From a checkpoint of a small transformer trained on Wikipedia: 4 heads of 64, 292M tokens.
MLP neurons of a small language model. Each row is named by its layer, matrix (gate and up: input weights; down: output weights) and neuron, and shows model dimensions 0-255. Each number is 128 + 32 x the weight over its row's rms, rounded and kept within 0 to 255. Numbers have three digits each. A neuron's up and down rows have the sign that makes its largest values positive.
After each neuron's rows, "fires in" lists the words (lower case) most often at its 100 highest values on Wikipedia text that the model never trained on. A number after a token or word is its count.

L2.gate670:074132087097131153152137082136128144120108170126115163157201109113183142152140078127152161129164086103159142124139131112086157116102191085128135145086125142102159127122132108163102090148125150109134146105090156144159139206101124099158167118115181092141222140184142120187139139123182148124107150119165160143226166113102133182130160143177140152146095119143094178128145174088129085118104099114096131115130182101142119135089118152142126093125147127029179107131146135136129114090131166135137130161113094103146139153121140140189152166185167124134126159091151153151129103141097123087132133161146131162100145097154117193109141132060134101223144162156134086095108110198060135172092126112075119109101144145130147153165125141094104068171162047176092124123159121179161233101146182
L2.up670:084113110057127141125080121138080117097161180183069133196100162119175095143066129207101115075176124164171104130110105140086155101167122116117181147087161103115143169122146158172064137140092120099167175086139149152116147169115129153040113127131130106089184107129084177140121107109140087111096183080068119101085164158171134186134102066214107123117121115161108117167158125059147163046128135153119126095133140074172144133155122180078134089174161157105138124137142161097131143135051128118111104146071094114124159131136104141120120064108168093167141125146107134135119116090116106105149119044129104125141152097191135103124142161093106165108105154152159103089088162095140140092161133166069161155181145145165140117113137188115113109135151085149139124176132112161117137151129115
L2.down670:119194104127146160162101083131159122075112086140111148242081126110177164120096095162155125107157051110110170130104153150112148143139088103073125180115100161164167176143155133142067126146144101164123159092096114169153144173213126147034099164110076109125179147134061129080145110147114149162121133107101092144130151130135140161126187095154137181155075102127081174137129127077131159072123123127102125124100180063177106143106094151114124050126147122088137145122139123100128104131111206117130129132102092120124129136168080111161148092143101061114137137208122116116074143132130156146121098089136141183178130148174146121111119139127144182125150125141138143119145068131134134100140106107167149190117149129187112128074160156078133083180135115097116086171199152151192105125114147
fires in: "is" 68, "are" 21, "was" 5

L2.gate217:083126102209155143096124169146164139113138160131159108179123075161139079135102116112175224084152124123155112132113104196067169103196104130098081126145082077111087159082146085157150170127158115142141120156180055156093113119124133144172118123124123139159133121100077121150166121212116141188146088105099129165089118092141078170092123107097138155075193118215151091089145134105125138091083167104072175113131117112059148185100109074134115137116180161144145117135137101147139145157105106117141146135102094147181155110120116157089089114114063150128107142178117159131129123108098158163072153139146121068103150160090126096156097098127116171162171114169106118154115150095103173144124135151071136151074149123128130136146043133103142129117182168161084068115129135127103151097077162
L2.up217:088161086210191133092161169155151109089168178173150103137143091137115095155105114141154191173115130070172129117151165190095140094162101131109120133143116108149044148112160076156108202112139096109120115158177083151130134099131153163200143118116110115174116129114097140158159141173182170149128095109132159174124090105135147084128146102105124164102166088205134109121145155095173164142105136148110198097118105154082158138108148111137118174132193151083159146169155131123142136128138068169133130149129100130153136098153127137142102108181139152144131157193117165163117143136079142134119192154160128081137124113087164094126158115103175159151180145141115120167101183056130114145096140131059104142103169106121145118137075142100126096170192171154095055146147123125083157155020153
L2.down217:116128075190122169135146179186146111116131141087161104189139080109121109142116156094193183100111130138149153143092121153038130169189163160085107111138103096109087171128122108166161175110220105154078144151151113168084119122120107147154113135124135123198122140096064132114169125168109131173160132095069139124153115088097110130100167113082104191075167070178096106130129137071160159107089150113135169136128135098070113147107096070114170088079182185101132151133112139126136131148127099153158155084150122152175136096165140125089116124140044151160140175150152147178148090174097185138099151161139161079119111176094135064176114146164132158133172080119139174141138153087110106135089127105080123117079133099176161146117096123130151099133110125104111092086129141115089132084135206
fires in: "usa" 13, "australia" 11, "california" 8, "mike" 7, "michigan" 6, "italy" 5

L3.gate417:084123071152121120135126164132164107103105149129142147127145086129133090143151104130112159099139108099105085156122091105043156124136166136126171161113118131060078103158117139153098117114110110171107185152136140149097136174229169102160149117145132116157144146164205105139048147113150040159186108106084138156124150091155170125172114147129186121088151161133166111142137146129166173122129133100087120165128154115089105105159141088119119093138068053092078172137159128122156190149183088112176123191139142130160069123133076059148148146136190141169106136083148147133120150084115189151114085125105195136137148156131126179146136144112089109087121214161154110077115101125043141107173107106100112146076142109098143160152096148124096141145181195157165126146139164101106121095130107
L3.up417:089142062098103154198176138136116118161081141154130174093151111123102085134174086086129151132141154146074085118142111119145102151153154168151102181132114179101076140135128171163087119141051114100107168121144141151118104179131168124162169139166109149131178110078156152113077088149119095143159044137151174121160091148122108151106095144204142110125140144128119119101167187130142180110119129111127076151113127196092118148072171060099090130115117123081066180140117133105125153129122141129181139152094135145113074126191148112094139137083152127163107115163104115190133159132098133074164048149130164179153117101094080100100127145053122135068134130146105149149142124144055172086145102144113143180129128191154145169165060160064089163146140170095175090133134136123185143114143115
L3.down417:118094137128149155120086143197122024123107173146152168173135131110092096128087168103191158092129126178050084166122144116105149138127163167115125175133151135111101123133090153162085121113145168116130103134096126125153146178120157118137170154140030126159151111135101121099209110155109093111159130094190139149071169130117083195086141148206167147083101149129124163140174161139146081120142116178159118115137157124135090119145110094107088155090105092124091154124095108114133107165103167075183199128072103106096131155112106131156099066156141150160091165173147215161107122111122127158154140024096118156128122099142102083158169158118203119133094147123179074138114081120131133103173104111126080156167159131129156127144090185135110139166098160116119121095170144122137144138177122
fires in: "career" 12, "history" 11, "biography" 10, "early" 7, "apps" 5, "runs" 5

L2.gate513:163093131105210173097122105139084119091117145140165129123153138119061117123130132168062138106082144121133076105167141152122112129108111156178100122103099139108089138158097144087096120134134074143104121101136212084197100146169168123160100117092140155121160120184108155096074130095103150100144047084193101145096081148166075161095119174172144155128139122169109101136099088123130118184111122127097103103130155128109148183163147067206066167096172080149073088135125088128107131081127136065143125107167132062071171101127104155123197100105142079114150115135129116099111185139148101168085110169062111151139071134160169154144148118112142114088112098130104106134126137155112148116140085149090186121092137174124163137103144195082149135195113131114124074122082059091132155123134129
L2.up513:119175113104225171143108097118077128131119171129166095173146105093073123111181106125159140169153149159119024082117113120113084142107127148152102082114164150102142169082128159164117126162127105113106091098166176121170099194118173212080176121112129120119138147139091125161140133116098140075118089144150087155168146168126111111125128150177166151073145138147162143153095128124089114175122078105111091136098125101119147175166108148223101133134141113144130138102174144130098142130091122123108165071168118079046110156155145129096166114033174094088132104158122142122125109112142148151141137103110086147095116128152177111147109122118121061156125043125065108144114103157156152129209135150115180151089170131104136198113136188164155160170131201129134078089132106114137127138115150
L2.down513:211143151143145154105118132118135087157104143146144152178162135086068123117129088116122137075114152100178084102082178118088131111131175189145123082108148119108134140090147127181127152196132085173147122110132168108171143131171144153106114114097142150138126114181078090052066112139113160092098124071167065117216054190129107135152112144148103126107178104123134115144140115151104094146076111132116087122094166084124109094145118129158084124137123163152102113120101109121116144109132099152139099106113119098117081116130121142183164146098108047097181065116169144172173143129139127162171141127137115174080103175130212128145121139124172067102121081124114111062123119172157167156184129093154115126074118151123143131075157154122157139197028171161118107096161089112184118156140090
fires in: "as" 22, "named" 18, "called" 17, "considered" 9, "calls" 6, "renamed" 5

L2.gate346:130129121120128147085106153101087133137062155141150147084156159109149143142132133113112113101101161155179138141085179089078110103086079140224122144171115107182145103154156139161103122154156116163122070124151112093127122148167161150123151142108186149152157140125111094103128174114034090174077132140092137186148092174168165175096077127100057156186116104085127181112092134126104121126123099145084082133138175080126122074120154088121104154100117102070123135131167138150098156121126136118196105078135118091143139148138167120098124072160102152107092146104170064122140099088066115105166232148123161094183151119124138144156133154172073137184101115134144151121153114176150104110162054114088087132151147144092045094160127111096134154132164152119135148207126155136086083129166111
L2.up346:111140122131147155082137145127148151113104171119094115143183174130123158133181160140145091132104159161125131131075130105104094080066113128180123102133114131210142119156160144192071087176156107180100103126176138095127124143138159127173143145164181084135159133067161095117111156144104097150076115119098147249195113147175146162104084099108094160157132093138107158123078115156113088085134106127066095089099186093110153095151183150082088112116132117078103161121175079141066147078142142158143142093189139130114113093161148127129094129177114162137091101152150081119130098146123168128137148168136175112135144055115179160118118141138137082150115099106128127084093201151145114138161117161085155202092114182112074136173120112057101091112158127110116137122105143138117070147201118
L2.down346:154106119083153139081150230130085107097104105123115133104096146128132125166161112124155117117103139096153096096134182101094106095144130146179078171109077139177111101133167158166140088126159114143187087137155104115163138137084102195065133127110106182142198140123093094132180148133074144129119141173214134170172129156111140172103160112091078122186061094121090206127098107134145133128151160164118141085129093022136123093136111065106112101168109144145172139131104163159075131150152177119161117089137107110135103150134124134174118125120101151134120123118109141157142106102114105186150169133092157144093141109106135181090192111115078144116097068110146125119174133097132079101173077103092133193087200091139097080100158151097116159171147162115083073177169114114131119114095108
fires in: "as" 33, "since" 24, "until" 24, "time" 12, "once" 6

L2.gate114:098093145108135130149131135100101105091093150132095130144104114131133141138138123167188112122118109099117179143104127093073162061144142136115122138097115127146157149112140170146127139166128125169125095160100179231093125195148127154172115152141143106099116127139097139130106149211142156116129112141102122076204051111152065122065161120178137142182137115131109161100171131112180130148155103158096106146129189166083172201139167157075119136169178146065099181138151155092110070111147193130117154095099112189163148172100118115141150094190155147101162103195151088157064142119164157181092172116152140108089091127139104113133129136147103176113133096119120134111131138122160133174185127113121120205139146164113117148123122140082200070135143156097160081206113158190142113089153079
L2.up114:154141124124142188128075132145101163131096103141094144163105149090180123188115069139123110081152097097098140133035143106131131139149115137200157104171124039180133167107113162133083106096162092150157114136139122095172142110074051205088064134118128145163117182077119137154085155091117150090121143111137133148109094198113144121162187143089182126185124155141127053135158161085114097094102111132146109141166124118067181112152092109141105190114111129108117078163103166142060130109115192152114119167133132123130097173110084136140109109105105109156090106163117107125151127120111175153080114111110127110151156138095129145128141134122104162103093140171133140113183134143132159070193051050131107138117147082116207122105184130135074093181117088094127140104174115125159145114163158
L2.down114:160180192140114150118121103152154160169082141178123120132138152130132128140143076124136200117152088093105165118112183138142077170121132168189142100123154099194144146201132122108118104111148108164140196080079135118131119157158118177075101140146128129138102172098089129160147118075183190078124187143145072105121139195117144103177131198119169132065181135110118083112105146104127082146155150183121137110100146105109122112138107091046097108067148122108170153157099175163024120060167141195137156173116073091159051178119090157134137159134144133173130160118098121172136145106116147120157139125135078180149109105141134148081124113140136138132140142142143114132170118105077117125086130077163127172121157115155106116127097135117071089148153079111132157132168088123120128185150190
fires in: "became" 32, "as" 31, "was" 13, "were" 12, "during" 6, "become" 4

L3.gate366:132136137091094114137174099157103077190129135115091108116151141137073101120157141086039140198097177103109167107128170174136165127145121102166199158179104116113157100102170081176166135128162142145156099115108093151097115128106133036114123101108175167079142120142153100139129101110149116082163118068141181159155053118122203147127161159111204141106075217133160115129149140097098099123112128089172117108185113174184166107149087091118099108163090109114097084162147162167111149131147156141116149195102149123172137159101101143189181107142102151154137124111105129152185110157146113190102123096121106113108074158183150119105090181155055141124134152126129154089178095107092179123138063145161112095103116105135132138127132105101133064143139094091085124129145151101112126131101084
L3.up366:118142182100133099167144052180133107170138120156091098138149156139083139059138190153110156166131148075144125147127160177111139149101130119129213175205110146091124139101158113208146058108120133128181071149080126137092097123074116097107128123115175148105109144136116102128116092105122125107165154086172170169171069140136150189130175154138216177097104196161115139119146158073109121069086131124180130102164100150188128075125101104133095096169072135124110113163162154179133136139180141155144123157110141143120122172084124134134172128160155130121135123091099128168143108133110093210086126118104120122090084122198157120135111150133065142139129164140143149084152121123038171128129051139155107109118091091111130124067137103119122079141171090089122095141120177123148125105100102
L3.down366:118136120089119129117180128109086130111116093138128096164087155128124136080102107061175162060172136096120100124142172113117181087147128126115081121118163112130110150104105118117157099118155124092097070065184027174135162131102173167091086102116141139163128173201120088135144211102167133096160147163144119147134159143101107100095128137152132151129139116139114134078155077066155145125141137126098107165167104066112074061128055118153190089097115192134089160165135098135114177168154141130035160141132132130076103094096088132163135152156123103147121086140127115129103110150130100121139095145161127140129078126105190079109149180196063165124152130092116070100158092117166149082109125113152153140102154055172144154126164098090096113159104143099089065112170145171131126123139176
fires in: "is" 23, "available" 9, "5" 8, "includes" 5, "contribution" 4, "has" 4

L2.gate402:062129146129105142151174076130104080085120144115150123107135088160134065108135060091112151177091096106099102150145157122120184141154177200109173116120147119073101077131137149105157082128092110090115100173152160099202072177168136143135187120090173173164196108156173145120139084133083120167148152096104170119096103182151116107147121137121161127170118155103095093090178195143124132152138101130133154116122148112111068118109119078146129115123143114091096206103155135132155149128192090138082150119076057161112126130142152073151095119129125158118178067164051123143118133103102124165097123137206149158098109114088131159104146105097132136165169109112134183126199121135121107080125163115114129148115172073110097150169116114080184149091158142110119090140119148124133103024097133
L2.up402:058117152144130176130095071121137114106118128113132110092088135133167037103129070114141158140108103109109096176134145100099154110092144164106181101113136160067115115114152144125162058160087128135118142196173139124150074180168133127178144090063097157150168092139157124107170110103088134148163105146109170101082103089105117122169112144080149071156146124145108097125203120146126158148144134142087109072086121125116035109109130118123141131143158105091083153151143081102117116160176129139116173128111049179117138118139177092123144140114117125136154085139097146142116137095102131198111135095168159139085111170092100153099128153101126130159220100081089152157182126126151096083120126171111167159097214089133083136134101125084174107084100153093154103150111113076062095049098096
L2.down402:111124126053147114157139093115169133180097071109098160114178119130129172150165098128161156109121134133122170146166138110108120069157104120094114119130153127141069109149088236061127133082134153083167138109103112082108108131188183178081142124107116193192142113087080132101116119131103114185193157095099152118116149213134144202111127148090188128138110120137126096074140236160172133108109126131124085100069154153136115058103153101102165173100143120111117133155088152093163113164157108133190089072099149121123138138158160138131120090123103201102105081135147139095160095106164138126128169180139172152141121156087140135133160078141159113148145148090179123165111084139144122167127121118094158114160163148126183148156111119115086128122106140071146069141158102126093166114173073
fires in: "career" 19, "life" 15, "total" 13, "history" 11, "biography" 10, "early" 7